Weights of a small transformer language model: 6 heads of 64, learned positions.
MLP neurons of a small language model. Each row is named by its layer, matrix (gate and up: input weights) and neuron, and shows model dimensions 0-127. Each number is 50 + 12 x the weight over its row's rms, rounded and kept within 0 to 99. A neuron's up and down rows have the sign that makes its largest values positive.
After each neuron's rows, "fires in" lists the words (lower case) most often at its 100 highest values on Wikipedia text that the model never trained on. A number after a token or word is its count.

L6.gate203:71 62 40 56 30 35 54 55 45 69 41 61 57 65 50 59 43 57 83 78 42 44 40 36 77 66 56 49 62 44 39 43 45 59 56 53 53 42 40 52 59 52 43 44 65 42 49 39 48 47 36 55 40 49 52 58 52 55 48 54 65 73 66 49 52 35 63 51 73 72 50 53 57 56 61 46 44 46 56 66 56 48 44 48 61 51 56 28 35 36 63 47 55 38 67 49 40 52 39 52 48 36 33 36 54 55 51 62 53 43 57 64 59 26 47 45 82 44 50 56 61 52 62 50 36 56 76 49
L6.up203:40 62 64 44 49 40 28 60 45 60 55 35 60 57 48 41 25 67 19 42 56 47 46 53 64 43 53 30 49 48 58 71 45 63 23 53 46 51 86 53 38 51 30 40 58 26 46 32 49 33 43 42 26 41 53 69 56 48 60 47 47 51 65 43 58 38 69 67 45 60 59 49 54 41 67 61 43 51 43 51 52 76 53 43 29 60 59 42 29 46 62 51 61 82 36 55 46 54 37 52 26 55 44 57 66 48 42 40 48 36 59 44 49 55 32 82 52 38 54 47 48 51 50 30 46 45 62 42
fires in: "war" 12, "under" 11, "police" 9, "against" 7, "politician" 6, "political" 6

L2.gate702:54 63 44 43 66 50 62 30 37 66 50 42 26 57 49 51 47 55 67 38 81 59 49 70 56 55 66 05 48 41 44 57 50 49 35 37 57 66 48 28 67 68 62 45 61 40 56 42 37 53 54 45 33 54 63 48 28 38 48 53 55 61 47 36 42 53 41 35 33 64 31 60 57 55 60 48 52 50 38 32 37 57 55 54 37 32 62 50 51 48 59 45 39 68 35 18 56 50 28 44 44 59 40 45 56 40 45 48 40 65 47 42 48 47 52 41 41 44 64 36 40 51 59 44 55 66 50 52
L2.up702:28 52 40 31 71 24 49 36 26 42 39 49 50 52 60 54 41 68 60 61 59 66 39 56 68 63 70 51 44 47 35 59 44 37 53 52 36 43 25 53 42 42 46 31 49 52 46 43 84 48 49 57 43 63 71 56 41 49 59 38 60 49 43 57 79 45 60 42 54 49 39 55 76 66 44 44 62 73 31 49 75 55 52 54 32 35 62 70 48 64 62 49 52 61 41 38 52 52 31 66 54 34 48 56 61 37 49 25 68 66 42 64 49 27 26 62 43 53 54 38 39 35 43 77 37 43 37 61
fires in: "work" 18, "york" 15, "book" 14, "works" 11, "worked" 8

L3.gate399:62 48 46 72 52 35 70 43 50 40 49 64 31 51 37 45 39 52 54 52 52 40 56 64 33 38 54 42 52 65 44 47 60 29 50 60 62 46 60 32 60 14 65 58 65 62 51 62 52 34 31 45 20 22 12 52 74 72 48 40 34 70 44 29 51 62 32 25 55 53 48 49 55 50 51 45 46 40 30 58 39 36 42 48 54 53 54 51 61 52 50 67 45 37 49 54 24 46 49 41 35 35 37 44 26 46 57 54 35 60 44 43 46 40 48 72 66 43 45 51 55 47 65 57 55 64 53 39
L3.up399:60 43 71 27 26 39 59 58 42 43 44 49 40 71 49 51 39 27 64 57 55 41 68 60 37 48 59 57 71 53 48 67 57 37 41 57 67 33 63 55 61 42 42 60 53 37 55 54 57 55 32 29 41 26 37 59 81 58 54 51 35 57 56 34 40 44 24 41 61 40 35 33 40 38 37 50 50 54 46 48 45 37 58 72 66 47 53 55 52 55 49 36 60 51 43 44 29 53 36 46 39 41 42 34 29 33 44 65 53 67 41 45 49 53 40 67 66 69 43 65 36 70 60 49 66 59 68 13
fires in: "time" 35, "year" 19, "french" 16, "years" 13, "children" 12

L11.gate107:60 41 58 66 19 51 42 52 50 51 51 36 69 55 36 64 56 44 49 35 65 25 49 37 39 54 63 49 26 41 38 61 73 33 60 57 57 76 55 29 64 53 45 57 56 73 28 48 57 34 51 46 59 70 40 47 52 46 46 54 71 69 57 69 29 68 46 24 39 51 63 56 46 78 59 44 41 39 48 42 48 37 54 42 61 59 34 62 53 64 45 60 52 53 46 31 56 35 63 47 47 67 71 62 76 61 69 63 60 69 52 47 28 44 48 46 28 43 42 46 42 53 64 40 60 44 52 48
L11.up107:34 42 45 40 64 48 59 78 26 56 46 46 43 55 61 52 37 60 59 61 35 63 52 54 42 26 57 35 27 45 44 53 24 48 49 63 52 44 45 41 27 49 57 41 62 71 62 61 34 67 55 45 42 67 51 53 60 87 58 50 42 55 61 55 36 36 36 63 71 57 55 43 66 19 55 49 70 40 46 31 47 64 52 30 59 48 41 39 64 64 59 54 53 63 41 42 67 42 37 48 55 50 52 61 26 58 48 55 35 56 38 49 66 54 63 58 43 49 64 60 58 59 66 37 45 42 52 33
fires in: "that" 39, "this" 32, "which" 15, "as" 5, "following" 4

L6.gate563:52 66 56 66 73 58 46 43 68 65 58 38 44 42 50 42 46 43 51 45 29 55 37 43 51 29 38 40 61 32 64 40 33 75 24 55 49 47 52 54 50 52 54 57 40 52 55 49 54 22 59 57 72 54 48 50 63 55 44 37 58 41 37 60 24 50 46 59 54 40 50 42 59 62 56 20 42 54 34 56 39 69 42 59 40 42 41 52 48 67 72 51 38 43 44 42 42 33 46 23 49 36 42 66 42 28 44 35 52 60 43 55 64 45 61 41 49 62 45 52 59 45 64 47 43 44 30 45
L6.up563:61 46 52 71 35 37 46 55 43 30 43 50 40 57 46 44 33 47 28 52 49 66 57 56 46 28 36 48 50 54 51 52 41 52 68 40 45 42 43 49 01 46 48 43 52 51 47 47 56 59 33 31 38 38 47 56 45 52 70 70 57 63 50 59 52 68 53 43 50 60 49 40 31 61 29 37 77 68 35 40 46 63 65 69 70 57 46 41 38 80 32 62 51 50 46 49 48 59 50 65 68 72 69 54 61 61 31 56 49 34 35 58 52 43 79 76 49 74 38 67 60 59 62 37 42 51 48 46
fires in: "this" 29, "however" 12, "third" 8, "thomas" 6, "thus" 5

L6.gate473:50 38 56 41 51 36 51 57 39 54 54 34 38 46 42 42 33 53 67 73 39 67 34 35 53 28 31 44 52 52 52 50 34 59 60 37 48 47 45 51 90 62 40 59 40 37 53 49 47 44 24 12 61 59 39 61 45 59 73 50 52 59 31 44 43 46 68 47 47 40 45 39 47 36 42 22 48 71 51 67 52 52 36 55 62 55 61 44 43 67 70 37 61 42 50 37 43 44 49 69 26 43 51 56 49 57 57 32 48 41 56 36 43 40 56 54 41 52 30 64 51 45 48 32 50 35 53 69
L6.up473:46 51 49 49 59 57 40 55 41 37 39 41 67 55 37 58 36 43 59 65 59 57 29 35 43 54 61 41 52 59 60 40 12 68 59 48 51 28 55 61 70 54 43 53 47 33 38 55 40 40 57 56 73 46 35 45 59 38 76 41 60 45 57 62 42 66 31 67 57 55 67 55 38 50 53 51 61 47 60 84 34 64 50 34 45 61 78 54 53 72 47 63 47 26 40 50 53 23 56 68 37 73 59 39 61 59 42 34 50 40 59 87 46 46 39 43 48 36 68 48 43 47 51 43 55 45 43 34
fires in: "another" 11, "large" 10, "a" 10, "one" 9, "largest" 6, "la" 5

L2.gate292:40 49 38 60 41 56 41 99 48 64 49 49 44 56 43 32 40 48 35 42 50 32 37 45 31 70 58 32 66 57 33 46 72 71 48 56 44 43 65 64 51 65 40 48 50 58 52 50 35 50 50 55 60 43 45 64 63 55 46 36 43 58 36 49 64 56 58 71 48 55 62 36 37 55 51 44 51 53 48 65 60 44 62 56 65 59 49 43 58 53 52 43 38 59 69 46 67 40 54 47 48 58 66 36 69 45 53 59 62 43 44 29 56 47 37 34 66 40 37 53 36 37 53 45 53 58 57 31
L2.up292:36 55 23 65 36 60 41 88 42 30 42 43 37 58 32 53 58 31 35 45 49 43 44 44 55 76 37 45 66 59 48 78 46 51 43 55 46 56 46 67 44 68 39 48 48 54 60 38 42 47 55 37 44 40 52 81 58 44 43 44 64 60 44 49 58 57 59 61 59 60 50 53 38 50 53 53 44 50 41 65 54 55 40 66 52 41 56 64 63 29 62 49 47 66 47 30 48 40 54 65 62 37 67 41 52 62 54 39 71 56 45 65 53 36 35 45 38 68 44 54 60 36 57 42 58 63 43 41
fires in: "to" 35, "can" 25, "they" 10, "could" 9, "would" 5

L10.gate688:47 63 53 70 44 55 56 45 61 60 50 58 57 61 46 55 56 37 62 59 52 47 56 67 50 44 39 55 50 42 44 54 52 36 65 33 23 47 47 30 46 62 43 44 53 50 29 46 54 67 69 40 67 46 58 56 31 50 47 49 50 29 56 64 29 42 34 62 57 51 43 57 51 45 46 54 31 60 73 60 39 53 36 29 45 46 58 52 29 37 57 33 62 42 58 45 53 49 30 60 67 63 64 39 91 30 43 36 35 70 40 48 68 65 45 43 43 66 74 46 53 36 76 58 31 39 28 68
L10.up688:36 62 39 41 40 62 51 35 46 43 41 66 50 54 63 59 40 39 34 78 41 51 46 63 45 44 54 50 44 52 33 60 54 46 48 48 47 45 46 42 38 59 29 51 56 39 74 31 35 32 60 50 58 59 27 45 37 46 52 51 45 66 54 74 33 36 11 54 70 42 69 40 45 44 34 71 53 67 65 58 55 54 44 51 39 41 41 57 38 51 79 57 64 48 58 58 59 50 40 59 48 69 70 17 61 51 44 43 39 47 62 58 28 40 49 48 39 36 60 61 53 29 67 48 55 30 48 47
fires in: "an" 55

L11.gate379:33 45 51 70 25 36 52 35 63 73 49 60 41 43 25 48 54 39 58 49 57 55 35 60 75 48 56 21 41 42 50 35 75 45 57 40 43 37 41 58 46 44 32 46 44 59 51 51 59 27 36 45 59 71 57 43 35 55 51 52 52 50 32 46 29 41 41 52 65 46 41 42 42 54 63 38 57 41 50 56 65 41 41 51 74 75 54 42 34 51 58 42 61 75 47 47 20 48 56 60 52 66 83 70 63 66 63 63 50 43 45 53 59 41 37 52 52 65 62 48 63 42 65 46 71 48 33 56
L11.up379:28 56 20 56 25 44 47 43 65 51 37 78 33 44 45 50 70 64 53 47 28 60 46 43 58 35 49 31 58 51 42 55 56 55 64 51 80 49 51 35 61 50 29 55 44 33 58 57 62 47 54 54 50 60 53 56 26 69 52 34 51 45 53 58 27 55 42 65 60 75 42 45 40 37 42 55 42 62 49 57 52 57 28 37 39 45 61 49 43 51 62 51 64 59 61 68 36 47 50 74 25 53 67 55 53 42 61 48 44 62 63 56 41 22 39 55 56 49 69 37 65 44 68 48 43 62 33 58
fires in: "an" 72, "another" 9

L7.gate611:40 40 54 53 33 55 61 52 58 77 41 49 68 43 50 67 52 47 43 46 62 46 68 41 46 64 46 59 46 55 23 59 43 43 70 55 44 67 34 59 65 36 58 51 37 52 35 45 52 63 63 59 71 38 77 66 54 53 72 51 57 46 42 51 63 32 67 34 37 38 47 24 77 44 47 62 75 42 62 58 16 48 85 61 59 48 53 50 42 58 68 54 60 44 32 38 57 25 43 35 43 58 29 59 47 45 45 67 35 49 73 24 36 49 54 50 39 64 40 56 47 42 44 27 53 41 62 43
L7.up611:33 45 46 48 57 48 43 68 44 72 36 32 50 52 40 58 45 41 59 46 41 47 14 39 41 52 68 58 52 52 29 85 44 52 59 61 42 69 58 38 41 42 75 50 40 49 50 53 54 67 75 44 39 34 61 55 52 65 30 56 60 55 48 59 52 58 57 39 52 51 79 29 53 56 54 59 46 51 68 55 30 45 61 52 41 51 53 52 62 43 48 45 50 34 45 53 53 46 54 50 54 54 26 55 45 70 35 64 60 67 59 39 39 60 66 38 50 69 43 39 51 50 71 35 71 21 33 58
fires in: "as" 51, "if" 8, "because" 4

L5.gate547:50 47 31 50 72 44 41 30 38 49 44 37 54 46 59 44 64 47 46 45 62 36 71 32 59 46 63 52 59 49 38 46 33 58 41 48 39 69 46 54 58 43 37 75 64 60 49 66 52 48 39 52 65 57 51 68 43 65 42 40 45 57 63 63 47 38 40 43 42 38 42 46 77 70 46 58 58 51 27 31 59 33 32 36 40 23 69 53 63 41 34 45 32 61 39 41 26 44 48 55 48 52 37 71 55 40 33 48 36 40 31 52 45 53 45 70 45 57 50 70 43 22 55 27 26 59 52 52
L5.up547:49 43 39 18 54 35 69 55 32 60 39 32 66 41 52 43 30 40 62 55 45 67 31 60 38 60 45 44 49 51 55 55 41 62 56 41 46 47 55 65 43 48 47 46 63 51 50 53 53 46 60 61 50 39 40 45 59 81 50 67 50 61 51 51 90 64 56 68 47 64 76 76 39 55 64 41 36 61 33 45 40 40 64 40 36 60 54 52 54 46 53 66 44 42 49 29 27 41 40 40 47 27 63 54 50 32 24 56 41 62 46 37 45 38 43 55 57 48 43 49 46 37 61 61 32 47 31 62
fires in: "n" 29, "book" 14, "books" 5, "worked" 5, "war" 4

L7.gate127:76 38 57 48 44 44 44 58 61 61 57 32 68 34 57 38 45 58 29 34 52 51 34 74 51 56 48 63 64 32 64 43 39 50 39 55 36 52 61 39 66 63 22 59 25 55 64 56 36 30 64 57 49 26 30 51 26 69 52 40 48 30 46 48 37 41 30 38 45 66 51 23 49 54 59 71 66 47 60 55 38 58 62 53 60 52 60 56 42 49 57 58 41 47 60 38 45 39 54 48 58 44 50 55 58 50 66 49 61 46 57 42 41 37 52 50 56 78 55 48 49 64 48 51 50 61 45 58
L7.up127:50 56 40 43 38 73 33 48 62 49 42 43 44 58 51 44 51 58 39 57 65 60 75 63 63 54 66 52 46 57 54 37 55 34 33 47 24 54 76 69 41 38 50 37 50 44 58 38 70 40 72 50 53 58 37 50 35 55 58 36 26 53 25 50 58 52 61 48 49 42 38 28 44 55 40 53 49 38 62 63 48 43 72 86 44 37 51 75 53 48 44 32 55 39 46 13 23 38 50 48 56 36 45 45 66 45 36 45 53 54 73 48 59 60 27 71 45 52 37 44 30 41 54 50 55 48 67 36
fires in: "to" 37, "of" 16, "southern" 7, "against" 6, "throughout" 5

L9.gate610:31 33 66 50 39 50 47 53 45 41 54 62 37 40 48 32 52 71 57 69 52 42 54 52 54 52 23 33 64 83 40 43 49 40 29 48 57 38 43 57 60 27 50 63 60 44 54 66 39 54 58 46 20 46 75 47 46 28 39 34 54 29 65 44 45 51 51 58 55 56 62 42 76 59 43 66 37 41 28 67 49 40 37 58 64 46 60 47 59 50 66 63 43 44 22 55 34 50 42 54 32 60 49 64 55 52 50 54 43 57 33 45 48 44 56 50 58 65 47 45 59 62 59 56 41 44 47 39
L9.up610:54 35 44 50 27 51 73 55 41 38 29 56 40 41 53 49 48 62 58 51 41 47 48 41 64 41 40 25 48 60 80 66 65 45 44 56 25 37 54 44 53 71 36 65 53 46 66 46 45 36 67 73 44 48 42 63 43 63 25 58 69 36 76 41 52 47 53 54 49 75 36 57 36 62 57 38 62 58 40 54 53 56 52 36 47 52 52 46 53 48 69 37 52 49 54 33 32 36 60 54 41 61 59 54 60 49 51 56 55 54 62 56 44 35 51 32 58 33 30 64 42 44 49 50 50 49 50 71
fires in: "the" 64, "an" 12, "to" 4

L9.gate378:40 71 43 47 54 62 75 67 51 50 72 69 72 32 40 66 45 48 54 46 59 46 71 33 61 60 42 45 67 54 39 28 61 28 41 52 55 34 33 57 45 56 52 58 39 61 49 34 43 48 27 62 53 56 42 62 69 40 27 36 43 33 59 58 62 55 41 59 30 51 64 48 28 52 46 38 55 36 35 40 51 61 65 41 38 48 56 51 41 44 74 48 62 55 64 41 51 63 50 60 51 52 52 34 69 46 39 66 68 55 51 55 60 61 69 51 58 57 41 51 58 39 42 50 32 65 47 30
L9.up378:59 55 43 46 38 83 59 59 47 73 47 60 61 36 48 34 54 64 41 56 42 53 67 40 42 45 46 42 49 50 44 49 56 22 58 68 45 58 56 55 46 64 68 48 41 51 39 48 47 64 33 31 49 43 35 47 76 56 56 42 43 42 49 54 55 55 49 20 61 48 48 52 52 60 67 41 54 62 56 59 57 46 74 54 61 39 45 52 63 66 67 58 54 69 49 39 36 67 47 38 60 66 54 45 69 22 41 38 52 64 71 63 50 47 53 62 42 39 72 42 67 58 42 61 36 63 39 60
fires in: "can" 26, "would" 21, "middle" 7, "could" 6, "matt" 5, "must" 4

L3.gate4:63 48 36 50 54 37 47 56 54 52 53 54 60 71 51 58 46 57 30 45 51 55 51 61 56 51 49 48 42 49 61 46 58 45 47 56 74 53 55 53 40 58 59 48 37 38 41 39 45 43 63 29 57 30 53 63 46 45 47 40 36 38 32 40 38 63 26 73 56 57 53 33 57 49 55 50 71 47 39 32 53 45 38 52 45 34 38 73 43 62 53 53 45 58 53 38 38 52 71 56 31 44 51 36 51 38 57 39 45 78 55 53 42 46 61 62 39 62 55 60 61 34 27 63 61 47 63 31
L3.up4:48 30 61 56 64 34 40 52 40 39 37 68 52 42 68 50 66 59 59 41 43 64 56 33 48 17 45 59 39 34 86 56 57 35 42 36 70 51 29 59 38 82 39 63 46 61 60 56 36 51 64 28 31 66 70 39 41 57 47 90 35 45 51 50 45 47 44 55 37 61 62 41 56 50 47 18 44 48 49 53 41 65 51 27 60 47 51 59 41 62 51 52 67 39 47 46 68 53 42 55 54 45 67 54 51 68 50 45 39 75 65 44 17 49 58 55 58 48 49 45 29 40 38 49 56 35 74 39
fires in: "it" 40, "because" 8, "returned" 6, "retired" 5, "return" 4, "became" 4

L5.gate396:55 38 42 39 36 42 61 48 57 58 60 39 47 59 46 67 24 49 43 64 44 55 58 62 27 58 41 66 52 55 59 63 42 52 27 34 53 57 38 68 71 40 43 43 35 34 49 65 54 61 02 73 40 39 43 57 29 43 48 40 55 51 30 60 59 58 46 39 38 47 49 43 51 58 50 92 50 76 55 57 51 60 51 53 46 44 63 49 69 66 45 54 37 47 51 52 29 46 24 46 48 46 55 45 65 52 48 47 56 56 42 66 53 69 46 65 62 52 55 45 47 47 43 62 39 55 37 57
L5.up396:43 48 24 20 55 62 43 50 37 68 46 59 54 44 59 55 49 40 58 48 63 42 57 49 51 53 51 45 72 56 46 46 73 48 44 51 20 45 51 54 60 45 47 51 50 47 55 46 57 43 69 62 53 70 47 49 43 45 41 49 49 39 38 53 69 60 27 71 49 55 45 53 41 68 66 60 50 74 32 56 37 61 44 60 44 23 49 54 62 73 68 67 56 57 29 46 38 65 48 52 47 32 42 40 47 73 57 70 65 54 60 54 28 60 64 34 30 45 54 54 49 48 49 35 34 28 44 44
fires in: "about" 21, "against" 19, "reached" 11, "around" 8, "throughout" 6, "across" 5

L2.gate120:52 59 58 51 40 66 45 42 69 54 65 43 53 38 41 83 50 36 52 56 45 68 60 55 31 53 31 55 28 64 40 43 44 50 59 71 61 69 37 61 57 66 48 56 58 69 56 58 40 54 49 53 53 45 55 50 40 28 57 20 34 60 33 33 59 56 50 62 53 47 55 45 70 68 80 40 56 42 61 36 43 54 44 54 54 45 47 63 45 44 47 44 61 55 44 32 51 33 43 50 65 36 40 61 57 56 55 61 67 57 73 58 56 55 54 45 55 65 62 61 56 40 57 27 46 34 64 43
L2.up120:62 60 58 50 47 38 54 44 59 50 75 67 58 57 36 58 42 51 49 61 42 49 56 45 40 44 44 54 33 41 57 42 47 48 62 56 48 66 44 54 55 51 42 60 49 54 52 41 49 39 54 54 46 48 67 53 48 57 28 44 54 50 46 53 42 74 58 42 61 35 63 49 55 74 66 62 49 38 71 58 43 42 60 51 66 51 56 48 43 45 40 37 63 41 37 54 59 32 38 80 50 53 56 51 77 50 47 51 42 71 59 76 66 59 56 66 35 52 57 50 62 48 50 38 60 46 75 54
fires in: "it" 51, "became" 13, "because" 7, "become" 5, "becoming" 4

L3.gate487:78 40 12 36 41 38 60 44 46 61 36 69 53 54 32 50 52 54 49 65 38 63 76 40 45 67 34 57 60 55 37 48 46 39 36 75 56 57 46 46 58 47 59 45 68 41 47 44 43 35 44 36 46 52 68 57 43 52 58 33 49 78 47 15 66 55 40 52 52 45 46 48 68 51 68 43 71 63 47 45 57 45 42 43 60 62 51 70 65 52 68 31 44 34 23 43 40 16 37 49 52 62 51 47 64 39 48 46 60 61 51 46 48 74 60 47 27 58 57 54 49 46 62 58 57 38 53 50
L3.up487:62 41 61 44 56 40 64 35 50 42 32 66 65 67 43 49 51 68 46 63 38 54 25 32 44 52 34 64 63 24 52 36 47 38 38 62 46 64 43 71 52 49 45 48 52 66 52 76 39 41 62 48 50 55 70 49 45 63 60 54 41 47 30 47 43 67 46 55 77 43 40 57 48 56 45 50 64 57 51 54 48 55 42 25 46 61 45 51 66 84 56 30 61 62 51 71 47 50 47 62 45 56 44 70 66 60 46 65 60 61 32 52 35 45 49 59 40 34 66 52 46 48 41 33 45 37 53 43
fires in: "while" 26, "because" 20, "museum" 18

L2.gate365:28 84 45 43 46 61 45 36 37 39 54 32 59 53 48 51 41 60 59 42 39 56 38 53 40 51 70 38 58 31 45 46 57 51 48 38 50 55 46 35 23 25 55 51 50 50 64 41 41 48 43 59 29 63 31 58 46 66 46 58 60 60 51 63 64 53 46 48 55 56 53 58 73 70 40 41 63 61 52 41 59 82 76 46 82 50 43 55 57 68 49 52 60 42 31 48 32 40 66 48 57 41 45 49 38 49 20 53 49 53 57 57 54 73 40 51 44 36 58 47 44 51 27 43 38 45 42 41
L2.up365:41 43 54 57 57 57 25 49 49 59 58 56 58 65 50 39 48 63 54 46 61 46 53 42 53 38 71 40 31 42 22 30 20 39 45 36 43 58 55 41 57 31 46 56 45 62 56 47 61 51 27 52 78 52 65 50 53 55 51 82 65 51 49 41 57 53 60 51 51 50 61 47 59 60 40 48 63 60 47 45 40 50 60 32 43 87 58 59 61 43 53 45 52 55 28 48 54 45 53 54 42 39 52 47 33 43 45 38 68 71 42 36 36 53 62 53 36 21 75 49 48 53 38 58 37 43 43 32
fires in: "from" 30, "served" 17, "years" 14, "serving" 5, "his" 5

L11.gate697:56 39 55 54 60 46 46 64 72 75 65 25 39 42 42 45 41 52 45 46 61 58 52 41 49 40 28 50 62 31 44 64 45 40 46 55 51 57 53 62 26 62 68 58 63 52 52 39 68 44 41 60 50 55 49 68 61 62 71 51 55 63 44 69 51 50 55 61 65 51 48 70 61 33 48 45 56 35 36 29 38 48 58 36 57 56 47 55 43 70 42 69 40 47 61 33 57 35 40 62 72 57 59 67 42 36 43 65 46 36 54 36 52 48 50 53 47 35 44 55 72 56 39 42 48 30 48 40
L11.up697:60 53 43 43 61 60 39 44 65 56 47 47 59 51 55 68 16 50 48 51 46 53 41 61 29 37 37 30 35 51 80 45 49 45 46 56 44 49 61 66 53 58 52 57 66 52 58 58 45 55 39 49 57 31 46 55 44 34 65 63 50 51 57 42 44 49 35 53 45 38 27 43 67 42 53 54 78 51 65 50 53 61 61 62 62 69 45 33 40 46 39 72 56 35 66 45 57 36 44 25 51 47 73 25 51 53 39 61 58 49 47 19 53 38 38 61 49 39 20 47 51 58 53 22 50 46 55 39
fires in: "history" 22, "through" 18, "this" 12, "than" 7, "thus" 4

L7.gate557:71 50 41 48 25 55 50 26 39 34 48 58 63 46 54 41 29 44 71 39 46 33 60 71 52 54 36 31 67 56 50 38 61 42 58 57 41 47 54 35 63 65 61 53 59 48 57 40 52 44 55 53 75 25 63 41 68 40 52 40 53 38 35 40 56 32 23 53 38 49 58 18 42 57 58 49 57 30 44 62 52 44 19 44 58 58 59 66 61 41 34 55 36 57 45 61 52 52 60 36 48 56 42 42 38 55 55 33 37 68 55 42 17 47 52 59 35 42 53 49 38 48 55 57 63 47 59 47
L7.up557:67 31 50 45 38 51 44 49 54 51 46 37 55 36 60 32 40 67 58 45 51 55 40 59 70 51 40 43 55 53 44 60 42 45 27 64 51 32 31 44 84 33 43 52 39 40 62 53 35 41 48 53 54 56 69 60 48 65 55 50 56 72 71 42 49 17 60 79 46 45 38 41 59 72 72 56 75 41 43 55 52 33 38 55 65 63 48 53 45 65 64 58 51 38 43 37 33 63 49 54 57 55 46 73 45 52 51 60 41 59 42 50 36 50 48 46 58 43 54 46 24 38 55 37 47 44 36 68
fires in: "division" 14, "number" 13, "form" 8, "season" 7, "located" 6, "part" 5

L3.gate200:53 40 50 46 35 71 36 56 53 68 47 63 34 52 48 82 63 36 55 46 43 74 49 55 35 61 35 26 65 56 35 38 46 48 32 66 62 63 55 58 51 55 43 59 30 68 51 33 66 55 45 70 48 20 58 66 53 37 49 29 52 52 31 67 66 59 53 73 52 60 46 40 44 35 63 37 46 40 51 34 66 61 56 36 44 44 54 55 52 72 37 52 47 63 40 55 71 42 41 45 60 44 75 45 56 51 43 53 47 61 60 70 53 39 57 49 48 56 45 69 50 50 52 47 41 58 61 27
L3.up200:44 44 35 61 56 60 42 58 58 72 37 68 31 42 26 70 53 38 77 47 54 49 64 62 44 52 47 47 62 48 46 51 52 45 44 70 58 55 63 52 24 53 50 67 35 60 54 31 62 47 49 66 45 51 69 74 56 37 34 38 60 76 56 63 67 56 65 69 51 63 60 57 45 44 70 21 44 49 49 31 52 64 57 35 45 48 45 50 33 62 46 43 59 60 35 48 63 42 21 38 57 37 50 34 65 50 47 60 49 70 63 75 59 40 65 47 43 71 48 58 47 64 62 38 56 52 44 28
fires in: "can" 27, "she" 25, "would" 21, "could" 7, "they" 5

L10.gate148:66 75 54 61 38 60 48 36 47 62 50 46 63 51 46 60 44 63 50 33 59 56 37 46 42 57 45 25 42 51 68 53 53 34 47 52 64 44 44 34 50 57 41 41 65 59 46 61 53 60 23 57 46 21 31 69 57 57 38 50 46 33 60 50 44 32 20 50 46 57 69 68 57 55 53 48 36 42 34 68 34 55 66 45 51 55 71 50 41 59 48 64 39 55 42 42 56 68 62 22 58 44 39 62 45 47 50 31 23 68 39 59 38 43 57 40 74 54 26 44 59 51 29 51 70 49 53 59
L10.up148:51 62 42 47 53 46 61 35 45 51 86 54 52 52 62 43 37 53 82 43 38 49 42 49 48 52 45 44 36 48 43 41 66 31 34 60 55 48 72 64 77 52 60 64 42 51 65 62 77 40 52 46 59 33 54 62 49 59 64 43 83 62 53 57 35 61 33 50 53 43 61 41 62 45 69 43 50 64 37 53 52 45 63 54 40 64 52 53 53 64 34 49 66 21 45 41 39 49 61 26 44 38 66 63 34 63 41 38 79 39 44 42 51 62 56 43 60 46 47 38 44 61 65 36 37 54 61 43
fires in: "division" 12, "years" 10, "season" 8, "time" 7, "period" 7, "war" 7

L5.gate415:55 39 41 43 46 42 77 43 52 52 63 59 44 41 30 56 45 33 41 40 45 52 57 65 53 40 25 73 53 54 63 68 46 45 47 26 41 43 36 58 44 39 64 64 39 54 39 31 51 46 47 38 51 63 37 60 49 48 76 37 50 45 47 47 61 58 51 54 75 62 37 42 37 56 37 43 48 66 33 39 61 51 51 54 47 70 54 55 50 47 28 59 65 40 48 44 62 25 40 47 52 61 59 45 45 33 45 45 40 46 46 74 61 57 69 51 54 64 45 56 62 46 22 30 37 59 69 51
L5.up415:63 45 59 47 67 59 56 35 45 74 85 61 38 65 42 39 54 42 42 50 66 60 55 53 41 47 39 46 47 49 70 56 50 59 63 30 53 44 48 60 31 56 52 59 57 47 62 52 50 65 42 45 28 58 77 52 49 49 41 50 75 54 36 42 55 56 58 51 54 69 31 39 41 57 75 15 52 60 40 45 37 44 60 55 41 97 57 28 60 52 68 46 71 42 43 36 58 64 34 26 67 52 43 49 42 67 55 59 48 60 67 51 50 50 53 50 46 52 39 65 55 45 59 53 60 59 47 52
fires in: "this" 29, "however" 16, "that" 6, "thus" 5, "now" 5

L5.gate225:41 31 25 61 50 92 36 61 51 58 56 62 47 47 42 62 59 42 50 59 58 39 54 58 33 38 42 16 41 62 37 50 45 37 22 50 47 53 65 58 65 61 51 60 29 53 48 35 47 51 51 50 31 22 62 54 46 41 23 53 54 64 49 59 53 27 67 43 49 54 63 54 51 41 32 30 46 56 35 49 52 52 53 47 34 57 66 71 45 35 45 45 45 45 63 63 43 50 57 38 34 33 51 47 46 34 41 39 40 78 53 30 70 51 42 58 45 48 43 71 49 38 65 46 48 72 49 33
L5.up225:66 59 29 47 51 30 41 56 61 58 61 60 38 52 50 53 37 41 39 52 55 58 51 44 46 32 40 35 35 58 50 68 57 41 46 60 47 53 49 75 40 65 52 53 57 31 48 27 50 51 33 59 50 50 52 66 75 53 45 37 59 59 55 53 54 59 33 52 68 73 48 30 54 55 49 63 65 35 42 58 51 41 39 70 27 62 46 49 46 65 61 54 73 53 47 50 51 46 71 45 67 65 42 35 59 76 23 66 56 57 48 63 63 45 50 60 53 31 47 42 45 40 68 59 44 48 45 63
fires in: "would" 19, "could" 11, "cannot" 6, "must" 5, "mcdaid" 5, "night" 4